From a checkpoint of a small transformer trained on Wikipedia: MLP 2560 squared ReLU, rotary positions.
MLP neurons of a small language model. Each row is named by its layer, matrix (up: input weights) and neuron, and shows model dimensions 0-127. Each number is 50 + 12 x the weight over its row's rms, rounded and kept within 0 to 99.
Before each neuron's rows, "fires on" lists the tokens most often at its 100 highest values on Wikipedia text that the model never trained on.

fires on: " |", ";", ":"
L3.up1728:63 62 49 44 47 58 27 72 53 52 53 49 77 68 59 44 79 37 44 53 43 61 54 32 49 37 57 53 46 62 40 40 50 56 48 41 34 52 44 60 43 37 28 57 42 50 40 64 52 73 45 57 54 41 42 59 72 57 29 34 66 62 39 31 61 73 50 59 42 42 28 36 31 49 58 51 50 42 47 56 53 59 33 55 50 55 61 61 57 19 36 71 56 60 43 56 59 55 64 30 67 50 60 42 38 48 49 47 34 34 51 57 23 22 72 60 61 60 47 65 63 42 58 77 64 55 62 41

fires on: " a", " an", "'", "s", " professional"
L3.up2127:45 67 64 56 47 35 55 30 57 55 74 47 28 70 56 51 54 60 58 51 76 52 43 76 27 57 30 34 62 55 37 56 48 63 57 16 39 48 40 44 54 59 54 29 60 48 35 41 46 30 41 38 59 52 37 53 48 48 52 51 50 57 42 54 58 47 51 60 65 57 52 62 69 68 59 81 57 30 60 51 48 26 53 33 56 46 43 72 47 42 69 49 55 49 41 56 62 50 61 61 47 44 37 64 27 52 37 60 41 53 44 52 53 64 22 53 51 55 37 49 53 38 67 45 43 49 44 59

fires on: ",", " |", ";", " CA", "ph"
L3.up1246:62 80 53 43 47 33 74 49 58 59 37 74 58 25 38 50 48 63 50 47 33 64 61 43 51 47 61 54 53 44 59 34 59 51 32 26 50 57 48 29 52 51 37 42 50 66 41 45 44 57 52 33 37 45 67 46 38 46 45 41 28 62 61 47 47 58 51 75 64 45 58 58 77 54 50 46 31 48 52 47 70 36 47 45 48 28 44 33 55 54 55 45 65 44 40 62 52 45 23 52 47 64 56 44 44 55 35 54 45 47 47 50 33 66 68 54 50 60 54 60 54 52 56 54 47 58 47 67

fires on: " of", " |"
L3.up1381:59 57 78 44 43 31 44 69 44 56 61 51 71 62 60 25 70 27 53 17 28 54 49 60 47 42 52 74 48 37 61 34 38 49 41 41 43 77 37 63 63 49 60 53 47 49 32 81 50 56 65 41 46 63 52 44 48 34 70 59 47 42 33 57 67 47 47 48 56 39 40 55 31 41 40 42 52 46 50 33 60 54 27 46 44 60 26 54 49 32 66 31 73 31 57 45 72 49 33 23 38 36 45 35 29 55 57 48 41 39 41 56 45 51 51 68 48 58 59 46 70 47 32 49 63 47 46 58

fires on: " |", "-", " of", " to"
L3.up2283:70 63 49 49 52 49 40 45 36 65 37 63 58 79 31 55 63 24 53 69 27 50 62 53 57 44 52 19 45 51 45 60 44 43 50 56 57 51 43 51 43 61 46 40 46 32 47 69 40 58 29 63 65 54 50 60 69 46 40 50 47 53 48 40 63 53 58 53 28 47 40 48 30 64 67 42 45 50 40 58 73 46 46 50 46 57 45 30 60 23 35 50 40 45 59 56 41 51 57 55 37 19 54 45 50 63 51 53 52 31 46 50 35 55 69 57 59 82 42 46 58 59 40 34 52 41 64 60

fires on: ".", " by", " |", " when", ")"
L3.up1253:57 52 50 59 72 45 33 48 46 47 46 53 54 53 56 52 58 54 44 54 36 44 75 44 48 62 47 39 37 54 46 55 55 74 18 61 50 54 67 42 44 45 50 45 45 60 29 55 30 42 46 49 57 47 39 34 58 41 60 51 47 49 46 60 27 43 43 52 69 49 42 91 33 77 46 42 31 55 49 59 55 33 34 42 47 63 45 60 34 52 47 61 58 63 46 70 47 38 64 71 51 54 43 40 48 52 54 54 64 50 31 63 56 40 32 45 55 40 49 49 19 42 44 25 30 67 36 66

fires on: " |", ";", " of"
L3.up755:50 55 47 55 38 50 57 42 55 57 68 29 57 71 41 45 74 45 29 59 56 55 52 46 52 56 54 31 80 44 44 51 57 36 51 57 15 54 30 56 47 57 46 63 68 43 55 49 61 50 67 59 64 53 57 60 68 63 44 37 70 35 33 50 49 39 59 43 73 49 51 34 57 57 59 66 58 40 37 31 54 61 28 66 66 56 59 56 54 41 41 37 47 68 60 57 48 34 47 26 64 50 46 49 31 66 58 59 50 32 33 37 61 51 69 51 67 49 48 58 41 44 27 39 61 71 51 67

fires on: " |", "nar"
L3.up2089:58 44 75 48 70 59 49 62 36 43 53 67 39 47 58 55 39 46 54 57 52 44 68 44 38 46 32 66 55 63 63 37 37 51 29 31 48 58 53 49 46 47 60 67 48 62 49 60 49 43 47 62 55 56 59 65 58 63 58 34 54 64 58 45 46 62 61 49 45 45 53 59 52 67 44 50 83 58 53 54 60 63 43 41 60 49 50 52 50 55 61 42 19 71 60 61 42 32 52 52 53 37 52 63 42 62 62 50 80 30 57 49 27 44 59 61 56 36 64 46 39 63 51 52 48 59 45 35

fires on: " |", " the"
L3.up581:42 51 24 40 49 38 24 38 62 41 56 60 58 51 27 42 79 56 24 53 42 45 50 45 41 34 51 64 34 41 53 52 55 58 61 42 54 45 73 58 50 64 42 43 41 54 65 41 48 54 72 62 44 15 62 55 69 53 46 23 64 67 32 43 52 61 52 52 34 44 44 53 55 48 58 37 29 53 53 44 46 50 32 50 51 42 58 40 66 64 50 53 39 65 47 49 48 63 70 56 51 60 33 59 38 38 66 54 46 47 39 44 49 48 50 72 64 49 40 18 53 36 39 53 69 53 47 45

fires on: " |", "ul"
L3.up178:44 45 51 50 61 39 35 33 35 47 68 50 52 45 38 48 43 48 59 37 38 63 51 59 40 39 57 59 45 49 54 46 66 44 32 51 48 59 53 45 35 39 44 55 37 54 43 46 40 58 68 65 57 34 60 40 63 72 55 51 60 52 53 42 62 36 63 31 44 38 46 51 58 30 51 54 42 44 45 37 42 59 47 54 52 47 34 40 52 20 52 23 48 51 39 49 40 12 44 62 59 28 49 28 29 42 54 43 51 47 71 52 48 62 41 31 54 58 25 57 65 48 42 47 50 43 59 56

fires on: "th", "t", " Th", "ide", "y", "Qu"
L3.up1630:54 46 56 43 57 40 43 36 39 56 62 44 60 49 55 46 55 51 71 64 58 50 56 36 61 74 51 46 44 64 75 54 34 27 73 47 72 59 62 38 36 55 57 43 40 55 55 72 44 41 36 50 45 49 37 53 51 50 55 47 60 48 61 49 62 56 48 42 36 41 53 43 69 56 61 62 44 38 60 68 68 66 37 68 44 32 37 42 35 42 48 35 41 44 18 36 42 50 60 43 58 63 41 42 63 60 58 56 71 54 43 47 77 57 45 65 60 57 56 47 61 29 64 50 71 50 72 58

fires on: "f", "a", "ph", "h", "k"
L3.up785:65 59 36 50 59 70 52 36 76 42 51 46 40 58 53 52 51 36 50 50 43 54 57 56 35 39 31 56 37 58 62 65 49 50 68 65 54 47 18 31 67 38 44 42 47 43 54 54 54 41 32 38 46 56 63 48 55 54 67 60 47 67 40 30 41 53 49 51 47 48 52 51 45 60 37 44 46 54 44 25 39 56 65 55 18 47 66 60 62 47 63 47 64 35 48 32 55 60 48 41 71 51 45 43 74 49 61 57 58 40 31 40 42 49 46 54 51 64 54 59 12 52 58 25 40 37 50 46

fires on: "-", "ly", " CD"
L3.up2369:69 60 33 50 42 62 42 56 50 46 39 48 51 60 44 58 60 47 53 49 59 52 43 47 66 46 45 64 49 47 56 45 45 75 59 35 54 36 47 55 55 74 62 34 49 44 28 52 75 61 45 51 43 27 59 50 50 46 63 43 60 49 81 46 33 63 53 52 57 53 43 36 36 46 49 59 55 58 40 55 63 46 45 49 62 49 55 53 30 59 28 39 48 39 29 66 33 60 64 44 64 65 45 58 50 50 64 30 56 45 33 64 51 58 30 74 49 43 63 48 58 42 55 42 52 62 47 45

fires on: " and", "s", " Time", ","
L3.up1824:39 62 26 46 49 43 34 83 49 41 54 32 44 46 37 33 44 46 65 50 38 30 37 45 61 49 74 47 43 42 43 36 64 39 38 56 37 41 60 39 55 66 57 38 30 45 58 37 40 62 33 53 57 59 39 31 33 49 38 29 69 48 61 56 54 71 46 45 62 52 33 42 55 51 69 51 43 34 50 39 45 72 55 73 39 40 19 56 55 41 58 65 53 56 56 29 50 42 69 71 43 47 53 80 62 62 31 58 56 72 39 31 38 26 60 56 54 38 50 56 51 29 53 56 29 49 37 37

fires on: " |", ";", " ", " Length", " ("
L3.up1830:35 60 53 43 34 44 29 69 59 49 49 49 51 48 69 51 50 55 42 45 60 58 42 57 57 35 57 57 80 44 53 60 59 41 43 43 27 63 42 44 46 37 70 58 59 54 51 49 49 44 45 48 61 62 58 40 58 70 49 54 53 33 33 44 56 57 42 23 44 25 49 40 51 42 64 73 66 38 48 48 41 46 49 37 68 52 29 47 69 49 69 35 47 36 52 52 43 53 34 46 51 34 58 32 48 49 55 60 37 64 40 49 58 50 55 51 44 59 54 44 53 68 45 44 36 56 59 64

fires on: " professor", " at", " of", " University", " launch", " on"
L3.up190:46 53 48 43 28 54 38 44 42 45 59 51 48 65 57 51 28 43 38 43 50 50 44 52 94 35 40 69 40 58 41 84 75 62 17 54 63 47 44 52 66 59 52 39 73 49 48 35 49 37 65 71 63 51 46 51 45 51 35 26 51 52 43 58 53 42 51 61 51 53 40 40 43 67 34 75 72 42 39 51 48 63 48 51 60 65 48 64 56 63 48 46 44 57 58 38 55 46 57 44 41 48 40 49 45 44 69 58 68 46 47 41 43 61 57 67 46 51 56 42 51 51 45 37 49 41 45 37

fires on: " |", " from"
L3.up1098:33 63 56 66 56 42 45 61 57 44 46 51 30 56 45 34 65 73 48 46 36 68 64 42 34 39 30 56 53 72 48 67 45 31 38 61 60 63 53 49 67 48 71 34 48 44 46 57 51 48 54 35 53 39 52 25 46 48 65 64 53 44 55 67 45 52 68 65 45 62 56 66 58 35 36 44 56 37 41 48 34 60 37 38 72 38 44 46 62 52 37 44 36 44 53 57 47 51 36 63 45 37 52 50 33 37 34 56 23 55 65 40 47 23 71 49 43 59 33 37 25 71 60 71 46 37 49 48

fires on: " |"
L3.up1113:48 56 61 35 37 44 65 46 54 56 46 46 54 48 27 56 59 38 48 43 43 37 60 42 58 71 45 63 49 49 55 60 42 38 52 30 48 45 36 30 29 63 49 37 53 37 59 30 51 45 64 30 84 63 65 49 46 41 41 47 49 43 51 63 44 49 59 52 56 23 56 51 76 60 42 56 37 51 43 39 51 71 55 49 71 35 42 54 55 74 24 58 44 35 31 31 55 40 56 28 30 43 55 56 73 62 70 65 37 48 51 68 61 68 61 45 47 58 41 56 48 65 39 50 65 71 59 67

fires on: ":", " |", ","
L3.up492:63 47 56 35 35 44 48 81 45 43 41 46 39 52 74 49 43 60 59 49 41 34 57 47 66 35 54 47 41 45 47 41 59 55 26 54 62 52 39 58 50 52 49 52 39 69 33 48 58 34 44 42 50 60 58 11 27 53 31 50 21 55 52 48 49 51 51 55 73 78 57 60 44 42 46 50 32 27 32 49 57 80 56 48 16 43 57 57 51 67 58 42 65 60 45 42 46 55 29 61 45 45 65 50 43 68 44 59 54 55 42 26 62 58 46 30 77 47 39 52 54 49 69 77 72 38 48 59

fires on: " of", "'", "hal", "e", "c"
L3.up500:31 42 57 57 41 67 49 30 73 73 56 44 57 76 41 34 31 64 46 33 57 54 47 54 74 33 34 76 74 47 51 85 65 55 36 48 63 44 43 37 53 46 60 27 52 22 43 42 55 55 46 42 59 47 72 40 35 30 48 40 36 60 49 47 51 32 51 47 53 50 48 68 32 48 48 75 22 62 53 29 41 25 37 47 58 52 38 39 43 41 62 51 60 59 69 52 54 40 57 53 48 45 30 23 39 42 55 37 33 52 53 44 65 52 33 54 55 47 64 67 48 30 64 46 37 49 39 40

fires on: " is", " was", "The", " a", "=", " an"
L3.up2486:36 71 80 46 35 28 60 42 57 45 39 54 45 63 71 60 50 36 55 35 45 58 75 56 52 40 49 49 38 60 57 52 24 37 61 45 53 40 44 35 65 53 54 30 54 57 69 53 54 45 65 77 42 58 47 38 33 52 36 49 41 53 51 52 59 28 46 49 46 54 49 34 69 51 73 65 52 43 49 64 32 36 41 49 54 56 49 66 53 56 63 57 65 50 48 52 48 45 46 62 34 63 45 41 51 25 50 39 36 58 42 36 66 40 54 57 60 40 57 51 55 34 52 50 22 58 59 50

fires on: " of", " to", "fur", "ee"
L3.up1158:27 61 59 46 22 44 54 64 48 48 33 42 56 49 53 38 36 43 54 72 46 45 79 30 60 57 40 65 42 48 60 43 34 53 51 53 41 73 49 18 58 63 53 45 61 56 61 58 48 51 65 52 43 24 57 45 50 54 66 42 55 56 49 38 46 66 48 47 53 61 40 53 37 48 50 68 54 51 63 32 37 65 54 55 30 39 35 66 78 49 50 44 43 52 57 36 37 53 45 67 29 35 24 44 71 65 57 39 57 55 42 32 31 59 67 33 45 59 58 31 46 47 48 47 44 46 33 50

fires on: " of", " to", " on", ":", " by", " =="
L3.up608:47 52 55 39 66 51 62 43 58 35 44 43 38 46 43 70 41 57 69 80 35 51 52 37 66 48 46 40 68 54 48 67 24 53 65 57 51 50 46 50 46 60 34 33 32 34 29 44 45 48 57 51 75 47 33 35 75 43 35 61 53 50 74 51 43 54 58 62 48 56 51 67 41 51 75 35 71 65 38 58 67 24 44 59 57 56 37 57 61 60 36 43 38 68 52 62 24 58 61 34 43 60 48 34 37 52 64 34 24 35 31 61 51 38 47 54 34 56 41 55 26 64 23 41 56 56 44 74

fires on: " by", " to", " of", " for", " at"
L3.up1694:51 57 67 40 61 37 53 36 55 49 45 40 56 42 47 59 15 71 48 62 59 28 71 39 71 70 46 58 54 49 43 44 51 56 56 56 52 68 56 53 60 57 70 68 29 53 45 58 40 51 33 51 50 62 44 48 64 32 53 56 30 43 56 24 46 57 54 49 43 45 46 33 51 53 59 49 73 43 26 40 65 38 48 60 50 48 52 49 67 35 63 35 44 66 67 49 50 46 46 68 58 26 53 57 44 54 58 58 78 41 83 40 49 52 55 53 50 40 76 46 44 64 47 53 55 49 36 47

fires on: " of", " for", " So", " attended", " at", ":"
L3.up1967:37 60 55 52 43 54 34 41 56 54 42 30 71 39 35 59 56 67 23 60 25 67 88 65 63 29 49 26 52 84 47 51 66 44 65 49 54 47 31 76 59 44 40 40 77 40 47 51 64 45 72 72 34 57 45 54 37 47 32 49 43 51 59 64 56 48 58 52 50 59 41 48 56 61 55 43 54 55 37 46 53 39 42 58 57 58 57 29 45 27 52 45 68 60 59 39 43 44 52 46 46 64 33 45 55 45 51 56 46 62 56 44 35 42 46 43 58 50 44 30 48 51 56 39 51 53 27 47

fires on: " of", " –", " at", " to", " first", " or"
L3.up394:48 62 50 50 34 52 52 30 48 51 61 39 53 40 61 70 36 49 34 60 42 48 34 39 52 74 50 47 62 38 44 48 33 58 42 62 51 54 47 54 55 53 57 63 44 44 50 49 59 48 35 32 47 56 51 39 55 45 52 71 35 43 37 42 19 58 52 59 44 25 47 62 64 79 56 45 39 41 43 29 59 21 55 62 36 58 36 50 59 52 66 58 38 52 42 38 41 57 45 45 79 50 44 40 35 49 45 64 35 61 66 63 65 08 41 38 68 33 66 51 44 61 64 55 47 54 58 50

fires on: " |", " million", ";"
L3.up971:51 28 27 34 44 53 40 49 38 43 53 69 51 72 59 47 41 44 47 48 47 51 60 48 33 56 52 34 42 45 55 68 51 41 51 65 60 50 70 71 48 32 43 42 56 35 54 52 78 43 35 83 38 34 62 80 81 49 55 44 43 57 51 36 54 31 52 29 52 57 52 49 36 45 48 47 60 50 49 48 42 45 25 52 53 49 38 23 58 50 48 49 47 67 47 47 23 56 53 51 47 45 60 55 50 33 67 53 59 40 58 50 27 57 43 56 63 64 53 39 61 84 44 45 51 44 68 30

fires on: " through", " by", " of", " from", " started", ":"
L3.up977:36 58 13 55 66 47 51 46 65 46 46 55 42 83 59 83 33 67 26 63 49 38 60 45 64 40 61 40 76 57 56 42 17 58 53 49 55 62 31 53 62 53 46 40 47 49 51 32 38 60 19 32 63 48 47 67 33 58 62 54 62 49 62 32 60 46 46 52 57 69 32 46 48 55 61 36 46 41 67 49 46 53 40 46 54 72 50 50 44 62 39 43 60 30 57 17 42 47 64 54 43 60 59 66 18 47 42 53 48 41 63 66 52 50 47 45 53 60 53 54 49 55 44 42 50 66 27 42

fires on: " of", "-", " later", " from", " after", " old"
L3.up142:69 72 61 49 36 23 37 48 42 49 70 48 47 42 48 45 57 47 52 64 47 41 39 39 48 26 50 51 68 41 47 75 66 69 42 53 36 64 57 51 34 55 35 58 37 60 49 34 35 42 74 41 44 43 18 42 53 65 32 32 61 41 35 55 78 26 57 55 44 34 41 49 49 38 55 41 42 52 36 23 30 69 52 36 65 44 37 60 68 51 59 67 64 47 57 54 37 42 58 60 62 39 67 19 50 55 57 31 53 57 42 55 62 45 40 56 41 54 51 37 50 48 41 49 50 55 51 57

fires on: " |", " m", " meters", "1", "89"
L3.up1177:44 44 68 54 44 41 47 41 44 49 53 44 56 48 62 61 41 44 49 60 49 51 56 51 55 54 31 68 69 81 47 46 58 36 46 45 47 73 59 55 32 42 61 59 44 47 54 23 54 60 49 30 60 59 55 58 29 61 60 44 49 51 71 58 48 41 37 53 52 60 66 48 41 38 28 54 61 47 61 61 55 66 49 45 48 41 51 53 57 37 46 45 38 67 46 40 54 33 68 27 35 53 32 59 48 63 57 44 18 49 51 60 32 53 65 53 55 33 37 53 42 64 47 38 65 42 58 45

fires on: "-", " and", " 1970", " 1980", " 20", " or"
L3.up2474:45 59 62 46 55 53 73 63 49 51 55 51 33 50 67 59 62 39 64 48 58 36 56 40 59 37 37 44 58 28 68 50 53 45 55 52 38 35 59 64 42 53 28 54 62 47 40 53 39 38 42 53 45 59 55 44 31 48 47 41 44 47 42 67 54 59 53 47 59 46 58 36 53 41 44 41 48 59 32 53 45 79 45 50 54 65 48 61 49 37 50 47 43 33 60 53 75 62 43 70 62 19 27 42 52 44 49 21 53 50 50 30 61 42 53 80 34 52 32 44 43 36 38 49 35 37 42 52

fires on: " of", " for", " from", " on", "-"
L3.up1564:76 62 56 66 19 32 42 34 54 57 32 41 60 59 42 70 66 49 44 65 66 61 45 43 33 39 28 60 55 44 61 66 51 44 29 46 37 59 59 32 43 37 52 47 76 44 37 21 36 39 65 39 51 44 53 41 49 40 47 68 70 33 54 44 52 40 44 76 49 57 33 32 45 58 70 48 30 52 52 43 59 48 43 38 62 54 59 49 75 71 42 56 60 40 48 65 43 54 66 49 83 65 68 45 46 51 48 38 51 35 61 51 20 47 27 45 52 56 49 67 69 55 51 52 35 49 49 62

fires on: " of", " to", " around", " de", " in"
L3.up1990:51 53 43 53 41 59 50 47 66 49 46 30 56 58 45 57 28 48 42 61 29 35 40 49 53 69 31 49 60 47 21 42 53 52 60 54 47 68 38 53 53 51 43 47 61 71 37 53 69 46 40 47 66 48 45 32 38 41 76 48 17 36 67 44 48 46 51 70 55 30 33 53 21 44 58 50 53 47 57 74 61 32 72 70 64 41 44 36 66 46 29 59 37 63 49 51 42 61 48 51 65 43 52 43 49 52 32 44 65 52 50 72 54 28 61 50 62 39 36 60 45 61 56 44 68 55 65 53

fires on: "re", "-", "t", "le", "'", "er"
L3.up478:52 55 54 73 74 36 55 44 69 65 53 53 44 42 50 63 73 57 39 51 47 36 44 36 54 52 41 45 43 55 36 23 72 74 65 36 38 41 61 42 56 50 22 39 25 53 40 68 40 38 32 85 41 40 52 48 48 55 56 24 53 58 54 55 68 66 60 46 61 29 39 65 47 34 39 64 53 49 38 48 66 43 25 55 63 55 36 78 35 36 47 53 50 59 56 70 50 15 65 43 60 54 57 34 54 50 63 70 55 59 83 41 56 51 63 69 51 58 44 49 43 54 83 49 72 21 53 48

fires on: ".", "\n"
L3.up763:62 56 51 57 47 55 56 60 57 60 43 64 55 58 44 66 50 44 43 42 43 46 52 42 49 45 45 41 41 42 40 68 44 40 50 60 44 39 52 60 47 56 37 54 50 44 37 57 69 50 51 34 53 49 55 49 43 58 35 63 48 57 44 39 37 19 49 49 47 55 39 69 39 57 39 45 52 46 60 47 47 70 51 69 39 23 57 23 42 66 51 54 60 52 53 40 66 38 47 22 64 38 39 53 38 27 31 36 60 40 62 38 61 61 68 44 48 47 58 53 46 42 69 48 38 77 36 64

fires on: " and", ",", " to", ".", "'", " |"
L3.up1346:39 40 40 54 56 62 69 57 52 55 49 68 69 60 51 35 70 39 43 55 40 58 70 44 60 30 62 33 44 23 39 29 53 45 52 55 55 23 58 29 35 49 36 42 44 76 59 57 43 53 43 52 42 32 37 41 38 62 60 58 78 65 43 70 54 72 50 43 52 61 61 58 32 56 55 73 54 65 59 36 47 37 50 46 49 48 64 82 55 53 53 48 62 50 33 48 76 38 72 58 37 43 45 34 33 58 42 58 49 62 46 49 46 66 55 54 56 54 52 48 59 52 51 41 34 36 41 57

fires on: " |", "t", "ul"
L3.up843:57 35 51 47 87 56 55 46 55 58 61 67 41 41 53 40 77 49 24 54 43 44 65 41 46 45 22 48 39 51 61 49 29 42 42 40 45 40 44 39 37 60 53 49 47 63 50 72 59 51 33 56 47 39 53 45 43 57 42 35 28 54 51 62 59 56 49 58 63 61 63 54 49 54 34 53 47 40 44 27 54 29 58 34 50 45 54 63 46 49 41 39 60 39 37 43 28 63 54 61 41 43 58 52 37 42 49 63 52 50 54 57 40 38 70 56 58 60 32 56 49 69 59 37 53 47 51 58

fires on: " a", " the", " of", "-", "y", "qui"
L3.up636:63 43 73 32 41 36 43 55 37 69 58 49 54 60 34 42 58 43 56 60 57 54 35 37 33 39 39 58 38 44 52 57 50 39 53 45 52 59 29 40 48 45 31 30 57 40 52 58 53 41 36 53 70 35 70 49 50 26 57 65 47 56 45 47 36 62 29 46 55 38 47 49 52 48 69 50 22 43 39 55 60 48 18 47 49 42 42 60 60 59 70 73 62 50 57 74 48 46 48 38 62 40 48 46 38 73 60 55 50 50 77 65 28 30 53 46 62 65 43 50 56 61 41 64 57 53 40 22

fires on: ".", " of"
L3.up1805:53 50 51 58 67 71 52 23 39 74 55 43 72 64 38 62 49 52 50 34 46 30 62 48 46 39 50 45 25 39 53 63 44 50 25 56 63 56 56 55 18 47 47 39 43 37 48 58 53 40 39 54 45 32 46 38 46 59 39 65 59 34 60 44 34 23 46 33 60 56 54 60 20 60 48 40 53 57 56 43 40 59 40 71 54 58 40 31 49 31 62 64 44 54 31 42 54 77 47 62 53 58 33 19 71 47 52 43 46 40 46 57 48 38 42 65 55 27 58 60 41 38 57 43 22 62 24 33

fires on: " of", " head", "dom", " coach", " for", " led"
L3.up66:56 55 67 62 46 33 40 37 30 38 63 39 44 31 41 20 39 54 49 67 40 66 54 44 44 34 39 43 49 54 54 75 62 51 52 40 56 59 47 51 53 33 60 44 56 52 38 37 54 38 58 38 62 77 58 47 31 88 41 61 38 49 43 59 42 30 44 43 41 34 56 48 53 47 64 48 45 49 26 54 43 64 47 53 61 49 50 40 67 65 50 56 57 65 53 63 67 72 46 60 44 66 42 24 61 69 47 70 68 58 50 41 73 58 61 64 58 37 66 66 63 39 44 50 68 41 45 45

fires on: " |", "|", ":"
L3.up739:48 40 53 64 53 62 58 39 56 38 63 66 46 56 52 24 51 39 44 45 68 59 58 34 68 45 58 36 70 53 39 48 37 56 55 63 64 54 30 45 71 56 47 34 38 55 42 51 57 54 38 53 56 68 72 66 44 51 64 47 45 74 74 63 67 63 48 57 38 46 58 37 52 56 56 68 56 37 38 45 41 34 53 39 67 36 61 24 47 44 44 23 63 54 43 59 51 49 47 41 61 54 63 68 51 59 51 70 22 53 79 46 42 41 60 33 45 55 43 50 26 76 30 48 31 58 44 55

fires on: " in", " to", ".", " December", " August", " October"
L3.up2232:58 65 40 61 38 43 52 34 44 55 41 37 55 36 48 62 27 68 58 70 46 31 84 48 51 61 29 58 49 60 43 44 23 58 47 58 49 54 59 78 52 47 49 41 42 43 59 54 53 25 42 41 72 54 52 33 62 23 55 49 27 50 52 37 67 60 47 32 78 61 43 36 38 42 46 54 45 55 43 58 43 69 57 46 39 63 34 53 58 36 64 39 47 54 41 87 59 77 42 46 59 68 48 63 47 56 32 48 62 19 47 47 42 48 61 47 44 34 48 45 41 32 48 44 60 63 66 71

fires on: "\n", "-", ".\"", "\".", "\""
L3.up574:35 45 53 51 41 45 55 42 49 50 15 49 48 40 77 68 50 54 50 53 63 43 52 39 22 54 23 51 33 51 50 51 53 60 69 56 48 48 61 48 70 67 41 49 38 68 63 70 55 68 55 36 54 22 51 51 64 54 51 54 34 46 59 40 74 44 45 29 53 30 46 35 37 42 52 39 53 51 40 51 32 63 53 36 72 61 69 45 58 66 57 56 50 49 44 60 75 49 74 61 55 40 39 62 61 57 37 62 63 42 36 49 59 42 46 48 33 67 61 42 32 48 36 54 48 75 49 60

fires on: "\n", "|", ",", " |", " 94", " the"
L3.up2040:52 64 35 62 59 28 63 58 65 63 42 58 57 38 47 59 70 31 59 56 49 46 52 60 50 34 43 47 58 56 45 49 55 40 43 46 48 43 45 45 40 56 64 77 55 50 50 51 65 56 29 28 46 67 39 25 32 41 45 48 63 42 73 35 66 56 51 34 41 51 54 52 51 44 62 51 42 48 46 55 52 49 39 36 55 38 32 37 55 54 61 45 62 37 42 42 43 38 50 46 38 67 62 54 80 54 29 37 35 54 69 59 49 71 62 70 43 45 51 49 42 57 62 40 44 42 50 76

fires on: " of", " time", " after", " to", " Upon"
L3.up1343:36 47 79 53 67 48 59 40 54 47 38 49 35 44 43 54 38 41 44 66 56 53 38 51 68 57 35 25 32 48 45 51 48 48 36 50 41 51 50 29 51 42 68 50 58 63 63 51 63 27 34 41 54 71 41 48 44 63 47 69 57 55 46 72 63 47 39 51 54 49 53 41 18 48 67 71 37 41 45 59 60 52 62 47 50 38 43 53 53 54 67 60 42 47 39 55 63 42 53 74 64 39 52 40 35 43 29 38 54 60 56 67 34 52 80 70 68 71 38 27 48 53 57 61 52 59 62 42

fires on: ".", " August", " May", "th", " January", " July"
L3.up2422:63 53 61 34 60 60 41 51 83 58 48 52 71 73 48 55 63 71 46 41 38 38 64 48 52 41 54 60 54 36 39 46 39 66 35 37 42 45 61 40 57 39 41 51 55 54 48 41 40 45 57 73 38 28 58 49 43 60 28 55 16 51 51 51 64 47 51 32 56 50 65 52 44 41 21 31 44 42 39 60 41 71 40 51 60 64 54 37 43 39 58 57 44 59 43 43 50 67 39 50 45 47 49 62 69 56 42 55 30 41 43 52 53 47 51 45 59 25 50 69 59 42 65 42 63 55 55 55

fires on: "-", " of", "time", " from", " to"
L3.up1030:39 56 43 47 55 60 29 50 57 59 29 66 53 44 54 60 35 48 58 33 35 46 50 46 27 36 60 53 49 52 49 41 41 56 46 50 51 38 57 72 60 53 58 38 31 41 33 45 43 54 42 51 49 48 27 62 45 33 43 35 50 29 55 23 69 56 37 47 56 42 38 48 47 76 56 70 21 47 90 55 48 53 55 41 56 57 48 82 48 42 65 34 57 26 73 68 35 66 46 52 61 38 58 33 52 43 45 41 53 50 49 58 38 56 47 50 37 53 40 43 61 33 51 45 53 54 43 56